From a checkpoint of a small transformer trained on Wikipedia: vocabulary 8192.
MLP neurons of a small language model. Each row is named by its layer, matrix (gate and up: input weights; down: output weights) and neuron, and shows model dimensions 245-372. Each number is 500 + 40 x the weight over its row's rms, rounded and kept within 0 to 999. Numbers have three digits each. A neuron's up and down rows have the sign that makes its largest values positive.
A block is one neuron, or neurons of one layer that tend to fire together. After each block is what it responds to, as a language model described it from the Wikipedia text at the highest values.

L7.gate210:495509430508470489488419600526480530498515511490514488509581523480538527531516543476511525459521499479496501428494481539439541481533540458430484531479454518460453593445582541509478552432386533464484519475553464439516420543512540508512595487511554411469528484525504522479599510457496509504522466531533528486546528621486508539550468488476433449512542403478536544551424543466468467507499
L7.up210:516493543528483518512565485547544492476518422506520438443524537493476538573572521530538549495439551526509468501492546481503543499513587456425483454552488550536549446475532561524541556489474508411505516474442391568528514485449478468504516501538463531483472461507500497489461505493530523539582478535563533484488560489475472489560532496512480487380510446552481515507508541530482507461556
L7.down210:610487545560507462554498574451414531512517480511500423486518600532530512543533539468490498442441523589516506550512519452451498493504480473472513482454520402481494479451458463503561453443492511428510507445511527519460443504557504492481479526484463454555528455515491551624554514539548512411494527474468490497493461491489552520547468484436568459468543466535477477554477501452505475532512
L7.gate228:483479468527486447548489501488492487523524514519501466447460474441459538552545562462536538464485521485434528495486494507518513561446493462554497432456457513447534511490473473500468506466505464459478552487537599508549473527508480487493563545507513507480517490488496538465491505535481468560476591456540587483565436482496497470507499468473452456486491481454480419522464550449519601483480
L7.up228:459559497464550488412511464538546554522496522543511575473511463507480536459499527456538508541470490490543482490510487561469453455555492451578476507478519510522555515524441514640452501508446518548443530506418520459527451406509591436553503451430556480500582478465490564430566525456468529492554472420467483532531439520498491550460396457456515500485455525523529425573512561528439514528567
L7.down228:492548467448532475457546454480475553490508484408558558585469493442536423518457529494514548535494422479506491536536506488504468507480478581555485539547416493548508476507431552575512471570488541405567537488455460490554453525552449493468475463481518514527438409493438525470503529481410595466469486405473533570528557496498391477522465483576472533453482537481465466469502447573490494558525
L7.gate575:475517526502492506498517461552456453484442567520526503519513461449470450511466499576474462489580492523488521512535464499532454486503483517492498498498518505573508483498505525510514574503485497441480454457480545502497501498503571525559510495551489475458461501513455470575527515531478529537455490502468460392503471554420540450471505449551465447517572501409462487431605505546517569491482
L7.up575:456488550466507554502508409423487439477475552597470489496524590522489465485534468484613441516449548499422512475538538531506505502561500475507472461514526451507459536466571512487563485509492471459507538510486429435472477535550578493460490479516569470539455474485465507523480521451524483510477522487422454526512476435510516517502550519509464475527492499570536462492434483451527474401492
L7.down575:476487579490475546548508384555475502511493486524502457468512464528515518414502518477455519501483585516523513479504493552500488454494556481502501460486563540521474488517484470483497543412546516491547517475461549486469528538544548555479549519497521484563514516537503536449495559486523489459494467492490503498534476554505462518458546512495456452481538502572499547492448449443539494443417
L7.gate1741:531495469516441509511527458448512464505576445529451473491545510468450447548623589463584485506528447524503481535487488553498519550487517518518528455504468503465488470488558566415524489461528505492518462503475471507621541491520488550476565440415549547537568481423424503483492419473526397527442530545490486515516440512561477507501549506490485460527517482525474478541516513384513595515499
L7.up1741:441555478441575543533466462541497460495438481453488430549503468473518560476563469496463414496476487425512581484498559475494451524522495526447552461497512515464513518486504478493486491497534523521483558495573528448535576449513444510569421533498562580547500569485476505435440490473530509471486441538530559512483602536489505482537493552474537524486456486564486417429499549516606465542536
L7.down1741:596600558447509533470422543540434477519509579537519466472454536461539485490480487434500470457517512506418502531443545541534459502530506487485434502468540519455470533507537521525479413473539564500488521559423606491490561477486457548482522530617563529468550507482498565466478509455491508411429472532457509407515533470444478510478551456472502496519483502525486489473479515468536493504465
Structured-data tokens

L4.gate472:517499419469520536512467461481492499506524543426474492454451440438490434550517498467545587500569546471527476535510517481534471550510453447473535512432570482426496507483485629483441415535438520493523483543479510478456454533554523449538446391469547535502482488519500491560528558571515510523435623524442450517377505482499447523512494523432505419502470497586512480468497484493488574504504
L4.up472:448533511467544449535442447465456474527522490432495400396493497458550538446489553551459537549522461504487494600567562496520479509418439529433447477501541532494515565497538488541464449438468472477523522474538484471482531528539492428548481489555516578493546503557477429444458524514568494516487653432433464514475560440497527592517464464495464460518446533498425460523503521415448486472459
L4.down472:490515461475480569541494522489531515493530496488489555466494476388492595473456482517549518480486428458519582545518497436480557571475470511485451523517483573419535633549528495484518520503526564486464467514526601487419457522496486444509555540578533525454500526448535473507461595494575443520485499581484520465493479480462446540461503560461522495500516493579570562539442528573449507555505
L4.gate629:504412469503544449589425423520542450482479425556494527469492461553445476519505469490499539508453534545493530433451422462565473483478476573486517583524470502507516529522513526538502550512503447481478468520436536464578525467513529472515437482458516518552537503473420551483510483482441502445526552498525536560527483504532540433456525455504491521534496501503514465493491438482545430462486
L4.up629:464491477480504548439525460506444537498471464525480479454519403477540473499459485519539508541514464535528509479520468485512499466493467536471473504476492528468575537530473502480479489536589470502516519456436557500562438465537581450455488490522527481474515456493530551460506426511547480477615547450475488495494536516469544426519488471519502511504484490503439508496445521405488605593447
L4.down629:548457503484468499434499454530448467460511558470504490464514412534525524491487569545501499516451548534543487482521440508469550449467494511400504482509523529476558542557453466433558586519536443459497530428438533458527417483562556516447457548495426493515513558541497518448529518524523524461514576445527452443477448507519494442518517478496487435524495508481460450499447465437529506533486
L4.gate958:500510417470544505478526511457525486510554455488461479438485502474538550568522557472433465500499475562497540511476386428467546515472451461531604407526487506510495504476493477486464544512504485502496524485439528495507474502490496453445470525555499429450525436512494515522549531542485511561513553484477507444534503519504486583499509525511436457547426491512465509543457461447423486486402
L4.up958:552498441520568519476524501482537529501600499547484535524512564487519493587543533495524509509570470527594572486544486500513518471424459540471479532506493426438566386445531551483482472494496420543440520490486554487558496461490445499521507467522420430461519539489508438562517571462504519463564569512506477547474507502582400477493527433492529477535494489475555436467495509501492523518438
L4.down958:471408482483477531505505572488501529544583476495532530488483535475536457489490461479523537472548504493609499531561503519469507472495509428500484509572484478424541496445492520533561504445478488517511554516562476543549486498493581539488468515513486472424468513576517481490555503463489485485541504492496499543498468481487471522444541483497505432583510426563527573538462548537506550526504
L4.gate1501:504534488454571541518462458517460506543487465404458470431476534509466523534470504579480560503491529548472462527521476505470485514512531501537455512467486451478539433396422482527481513470528458524533520487494514474482527523540447488519527430542585411507510498459465492491501467460511546547460527528423442484460513490488516468524425549495489512527414546476533450474493510466516454505448
L4.up1501:522483427485520544523411419529506538460577482464510449468493505469476477476511589495545479465529550525517531570522471515521509511496444492544594472461498466492467507496539500565505452469529510510525491417513442447450516449500526466440513536494502520477491494517512512471500464519441526535522491471478494513473532502566504516516520498517516462566520480502498495575406491556540536496528
L4.down1501:415507465479536553471419409534529559553563558452522495385482532521491431471464515510462560486488514532515526549545462507503510627546459495520561600468473474487492513496507536536490441532504506503535508499487486485456492466546497464525453510502493508519512564506456518488447485467446431464461517512502550504525569547504471494471455480508587519514483525559506497554442507557458570493543
Infobox field-name endings

L4.gate759:542407471505418476520472536510411497524537431555434493515535453533539423537532491506518410529489515527568537534478465525505496487517466509571554578469496512443498491428457482527474548555460498489503532529513506466497517480489517497424535429520523475499513502441510468516563520547530547533550532514512504506481462426562572475488539462499486525576458490534449438501463452498551463493485
L4.up759:505524425490512485412480519534490505534512540503486516470483492555451439518508424500515466471455508558522493505450458556473509500470467456427435460516461549555472539491456463535476469548535532550480494504502450427508455489535469497461461423502539515522422486503469533513490486575503501394500481485478471459472450498536489536474488525453462528505554536500596486466497445529501493482525
L4.down759:487566480523503522423493519522508439516474530486508518432481526581504556443479509558499530468427575451525508540500495531543485576521523464444444450451484496566457574554444410528441505541494550527489500502542436507498494534564479539476395410529480511520474501468498461541458503500480506362491434468482470521405424571457497493489423487493503574441472526454549504513486495475474463490590
L4.gate898:542475543450547538556471524555494484508526517491512457483384492475515487509506512528532490556489510470463592506474471438513536414573478556500550497501511463534551561488503495476524514465578476480517502548501514456478580480526506553481526488460543506434507499434552474477503527501420497502473426470556472475481492444555525489486489522489509505578453567484446505457532530518453555513519
L4.up898:500509550472472507534515476489535558508524578516532518513387466521502466497527498517470437531420530483534522476571542460535571424586453525560536542487482509523574473491525529490465464500517418494539543532478450496461542444528527475451532482459471457460555491484534551441609480522456527454568529397472541466499525500519528474561517457527448560526435528486553566493467570485496540487538
L4.down898:526491547518481503465476528514547520503488517486476608527559525514521467465537473450458529429426510502566564429517524519517529551511460596485521514437496525518432547441472452450477518510493462524556537529516504517520550437430486502449502585447439475549521455535417538551444518378492459557486501439463476556524473447462518453550505481554421472521472470532479491536460439518522562536524
L4.gate1504:478433421483532486493520490470523468505471499563503485546518436504452439531514445491534440493480451512565488551524464532553482526432452502487525526516558549499523508517528474548463501507448431496535534519440512484511533488515527551443525534552485535446511461482519502497560556490510508502491493472573548517489440540544511500539465524552579504443500535563482452539502494443468531520534
L4.up1504:545575440477443458499482444466501499531459475468516562501512566474469457497529507476481507540500552481517419549497491541486573524470525496519482449499469517538527536538532538525500478517457509493512460547584531436420465539519479515478553521475489489495504546491473444453502492481520506466533466465489497476508485505524551488449442450496512493479461490505509536562424542489442496526457
L4.down1504:516466489588488497427548490550547464480500537517466432485536452527460423463526495539465536442542556472543584430542527501458436493503497508468520518512485481480485411472492477500509452523515464484471587534499531445458518509531449488500477445493527593485492494422489483552534532467451462531449524527549515518498400454389492515485465578517524465427493487529529463528476445477488553527573
L4.gate2082:531470532569499549587462468528477482528558525540414506500495447567515500451505497496479487472536494490504518527506583499545526522443490514444502434401429490554587531405472470453417511417512476487461553421428533503555562448537515478499528485417503514488467528497483479448497502522462529510513495468525530502524456494504505445556458520509468458524458488553478504532439523456497389561450
L4.up2082:521514491489549472629493487600479510568507543425423514506471504448442482469513531443442476508439548499483536534541460508454498518423486534446467508525530556523561560412494507437438436503472561513558528526526528497472607475533504527486523469457507557479538497459439471454489500521547489459493532445599581548513471552516514527478426486532506521529496520497540486498445506554502487508508
L4.down2082:494504477487493477500564558520476499549483538472446446500491514429473494509452495404510477545391541572485483529559408562534499536452545496458496477597533461464474477525470463501518485578471567497588569524563502509491459549475496546521462388564498577476570478440515451485488445531575502522529471464509489524470565536494451528414424507487554513446532556554558542457542496521579441476560
Infobox and table field names

L2.gate1726:528448466523574535521481451458504506501481492571478442472504486568504512521494539489525479503479478523553493534533550516526518495504439443506495517490540484485517552458499513555479469485482408528530480439511517444543516507540520539515460539465586455488462470491539510452550444559515487481499559416464501451502497484481475523520457523492518461583485518483446420510459498474537441536477
L2.up1726:575408523454549470401517518482553478519504518515492389469487522537603476554580466564464524523423526482599504428541548517452593504546463488514512461473494508477503519465555494497558478528481474466539504515486523535486527523521471500514470589452464485429411447519548464524457475528482445480468508486511473498494553483506470466493508472497478552520495527548528472479504540529528480517450
L2.down1726:499469587432479451448497528476567460524429542511478401527483467524567455572535462551452528488468503483538533398571510536475529523512466483425558412518465456561494495438539535491514504519477513497524554528466509552520577533495532489506487548559512517458432435514485536503489467533426504494457489509538547501445576520549483463488510407453554529498482550551478449481459528518476479523482
Infobox field-name endings

L2.gate1688:475405588502474481434546531477525448547484483548525516442466453411496539527589538491483462515501470504500487562487514447531473506446460500512501451485450517470500499593531541548517497535497436422448546554522524513522483472521524486473555523528461434564440492505510480488492476455540471445413479542514421566477525476531502470560501493537515509517443462531498518519517495507503529512569
L2.up1688:561495488498535503566512529524498475519493478506464491529451437501459527488579537527522575539423459496553526493515554438519479512582448500539444570454542489516509478464538549507609582486521484513530506523452500591464546470433529528523420473489406501510508537591572439479510462487525459513431476526499431537444510496454510505492512545474500524590463514443488453405466520497491486480494
L2.down1688:536496491499569544531529502526445536550482466524527461476517479435514605556628571445505527506436499550507504565489517485504435446573481518491465592480528467480538441480541498526554515499466441478502501590496485490452537465507508477534556517493434525548473579547547468465473498539482480542463538551485405538430571515476482535482534503420474477598475484451493530489446523516519480458515
Destination/position prepositions in biographies

L7.gate38:412429506523526618474506536474533466515514508482487538511471569507483491519572531566497492483570432493548508469500499444558523581488548525482551442465483471522505473494533471518552531498527440530514502514485491484484504544536523445486530507478591530504457545530500486434550461510427494501411562560531527475475520515514501455548486452492512466473532481466535490579538500416553522491500
L7.up38:478477497485502521515542512531486539538488468556514462498518538509521539525521507497488541433592524373557432429502520456506527467363478507543550532483443479456485417457491561486539512477507448540451511493566558433459490417488482458516508502519458487541546473446566492532557498531406545493523507487536500406523474494547522574456480510458480535568527494465449446499507536450520480452424
L7.down38:482554468450575478516528434600478497438558536396520554448538436503479510480509486519467520528441409459544440592563449543444523490485558457493505467514505416402455534421470499565524492471542505496499500526453539472486528526466550482478560505517514531474468523502537483557474438521509461461531515477489535535456532421522499421453486489479512532498434491454488461542517436595515538497508
L7.gate347:524514528476498471497558530501534458433536576421440470469386526488495413527570559473539448513448516493469520530493550494534511505486553452531509508468519511532494515490552470383470450508470440580487555515546520526505527461490461520471503464503519526489473471496505566462526469511455547528497578485485453503450517481562476520516470443551523609537558485505457505553463432464505496551454
L7.up347:481500474477481546508493549498497543498555479454545492496492534490510489484497467486506582481458526484450553497550519458515509430588448495500479576508532485426502457501470473406501485488455492568486483509519489487544546456473472445478469457447559515463481535482495491516464559457519434466500458504450448523513486499469512463522457515438469499462501497517461491526468472529468455547516
L7.down347:458464421574557487575530544530470522571535502455524469495534445490552522497460504494435573547455526528501567524474514489473425531482483496515511535485487462506475458521552520539452495522505461484495486489556503496420439518493448534575444515526497489512486461428497507490506594487471540440537506514497540492493501503451480467422458566502529595466460545523518525517506457509520498481487
L7.gate1680:510527517484485535479447536590534546566495437498514460497513548462483564432454524473522494504516553438532503476533392565461548516467511561506451440542536526522555537552502436448415505485591501561458493510533561420536505488534540483506563478430439435481511533478464502502500513513549466514549581486530477574434523448543505479447506490620446559556497465512549549486521569487539505458523
L7.up1680:457533572461599512482518467499552448514543477470408471471452550554476538584462521526540499497476462505484442441464525478463488448502477544496519537510541544569439545502496541566473376538518486522497569508569520454475495490467463567473492456512481489486534521473534523564510489465475550530492537480487526456498526549515454547513467558480574635461447493477463569509610508539508460512432
L7.down1680:483492466522479548429474490562542587441506507455483467557513507473464495544529534509449472519512461583507439549546435531492500479592471448476448510462551512520432533522506558474516483521518487459482516454453479520569583498440500553463470526482556469449524441537508479500536507451483548425523482515457467446513450511486541545491466468566489524448495459546528477541455493541466496519499
L7.gate1767:529469517518490531578486443540486457480497521512509586552494481544496511536523495478545487482473511472461511512530499498462512418471421543529461564508479496475456473508489576570479492430545519502496487498528525501468554501540506497485432438512495482496571483502459471478461457516539439446593476502541573468435524489441455443473526528528490492525526570528564514530565457539543501389433
L7.up1767:518470502475478506553486493446487560497518457472463507517496504515509477551553530479540516493458541489489498469436449531502489460443541488480460425450497552508572421530464453431550428510480506596478489514462470530447475479428575498464526583544529482470463562521510526534523589453514476516573516438514487502436538541530490458511461455506532486502470428464498463471459522482458431580406
L7.down1767:512419515584537426499483477505558475516482522474494479533455437462450522532513482557383496431462448450471485541528438483539549506499542478480533482470520466472550547507527559479589525514508571466508503491504512497477445535457466542492458469526493526522548560473520576520456442567529489487531495555563542507555430497486514477552553533509493521522538515508539524601490519505472513473539
Infobox and table field labels

L7.gate374:447444502526538462515481494499452503546407508512543479460544575489436524520598540515547559493535471435508518495491486546433490497543529532454512475506456475485488511542445530487556481535488469461487432550512549446507512504469534563502473380463527472421513494445532538450609453533494516514545498453498533470447561442522485492518517490539394470456504481451466466443495546485460561457484
L7.up374:447514453422445492447580510472427519525518520515554453505508546479477499552540551503515482483477517524506514434551429593508460469461508482491554477496442519442544422456507510499420544476472485376580515492500539453559527533511483559565482485536472529497493569481472506497478492517591515433509487495452474480510487467445504529504523449465509515556470459439527489478469574484556512473458
L7.down374:502490503449476498519466442528467486509543481499546498554408506508535559540520481460513483528598535445589460470576492428414507482509507486540497542526465532544447451494533492397461498555530528445472540585500524470437544503509517521502452571422550502532505516439524519502530453479477457531482502423529480465589490436461433524509506508467445558518456459482519460467472559473436456460484
L7.gate1179:487486476488443489488505534477491510499509554417495499447538489496592493487517516455478540516493498448516540512515526562507449484565507539526573505507533535449511494445484472499531562515491557498489528508431486495513510536546518533487445450534513522451459477519511525588491462536499483491532508468450453482567530452492454456469496479485474428482478565465506556463471530467534590445528
L7.up1179:551562557449451474482478463402494528535540516508581479530477512555459507554542549498525529574480544520499467423445472489490543575492517513448498522491502449459507527538479560524484565522477513461504504522601473494540480533547437553450537534516468523529473492501457480535460481536482508465549520504495479435525486474476506548529528460424476540522443488448508525516459555508448553539522
L7.down1179:478478512508469481491524599530525547500549467474518511555491477494528517476568468491450535573480462530482527545528515497490469415501473462525443455562537448522474461533476468461473499557540636497510495503525490508477524493504527537481456493456479531451571442483519464539514432572577519548467490485506499423463464514564431471532496451452516493494500499552487458482580534484486492447509
L7.gate1935:475465490471468463495478528480482549456473519497540543532421512453468509525517489499488490518494618485513442512463498507511478497523484523521543475393483523492548477466418485534528556477523427448488473512507482433487470510506518569572480536521513420485461545502554452464590475502431577494511483498475502540506491475591493448515492452474473428573506533511520534481535523417489479510499
L7.up1935:485545416458454453436517492488453480555548540465522574433465508555519471469528567497516520473465568502483480507478543566423535448491513529483426522444522465486531486525504433460496547501495522529475482592523506552482515538579478507467493486548467543499532465506492518476544499442526479532608477564545485479535513509618386509454493502525512422520517512473487481504509522435519514447562
L7.down1935:541506451515519538463505410496516477506499509491467534583505498419505494468433495429512514471497490499548500521549506430446565537547495397488476499548484480543514536493574489433517502529522537474442478559497437504513506561481415530444462525547531486490450456524558511565510501465499454512502620493550447485493484498474493549504488524529510445529558461508583491488511483468443492498522
L7.gate2273:533452476494527472551500510457432488468574459466507456567508529547484467531525456524459482495494485470556499501510484487502482390430483556462527474530518515520572522505445538492454522534507525527489469564492488524553561526477466523531539496554549439498490498481398445543479414545491494467505535536458472558527513494481466586571545482500528526557573547434461520504505498465519518506569
L7.up2273:491452479494504472455476517518519509468429436449468519533535447504464496531506515511497595552493522490443480516504490568527531557542564529486526463517535483482509624450508487473459544529524468449539441531532436579460540523499500464462540500572516512512515458522422478601536469524506536485450494555540465559467516513536512586543504550465493534503474516456491428461510536447497439537501
L7.down2273:486480490468508516468535455499502466500528595517498548504499516491508443452482541592474473559479479444511492473519476525443485542436503438519603563531514519516545529514487521517488468488497431562475488451550420445563493537510575511526495501535476472457507570485474411571473527511486496492419455484466482494562523479481513482454501506456546533499440552451532505507477442498490482559522
Affiliation preposition "at"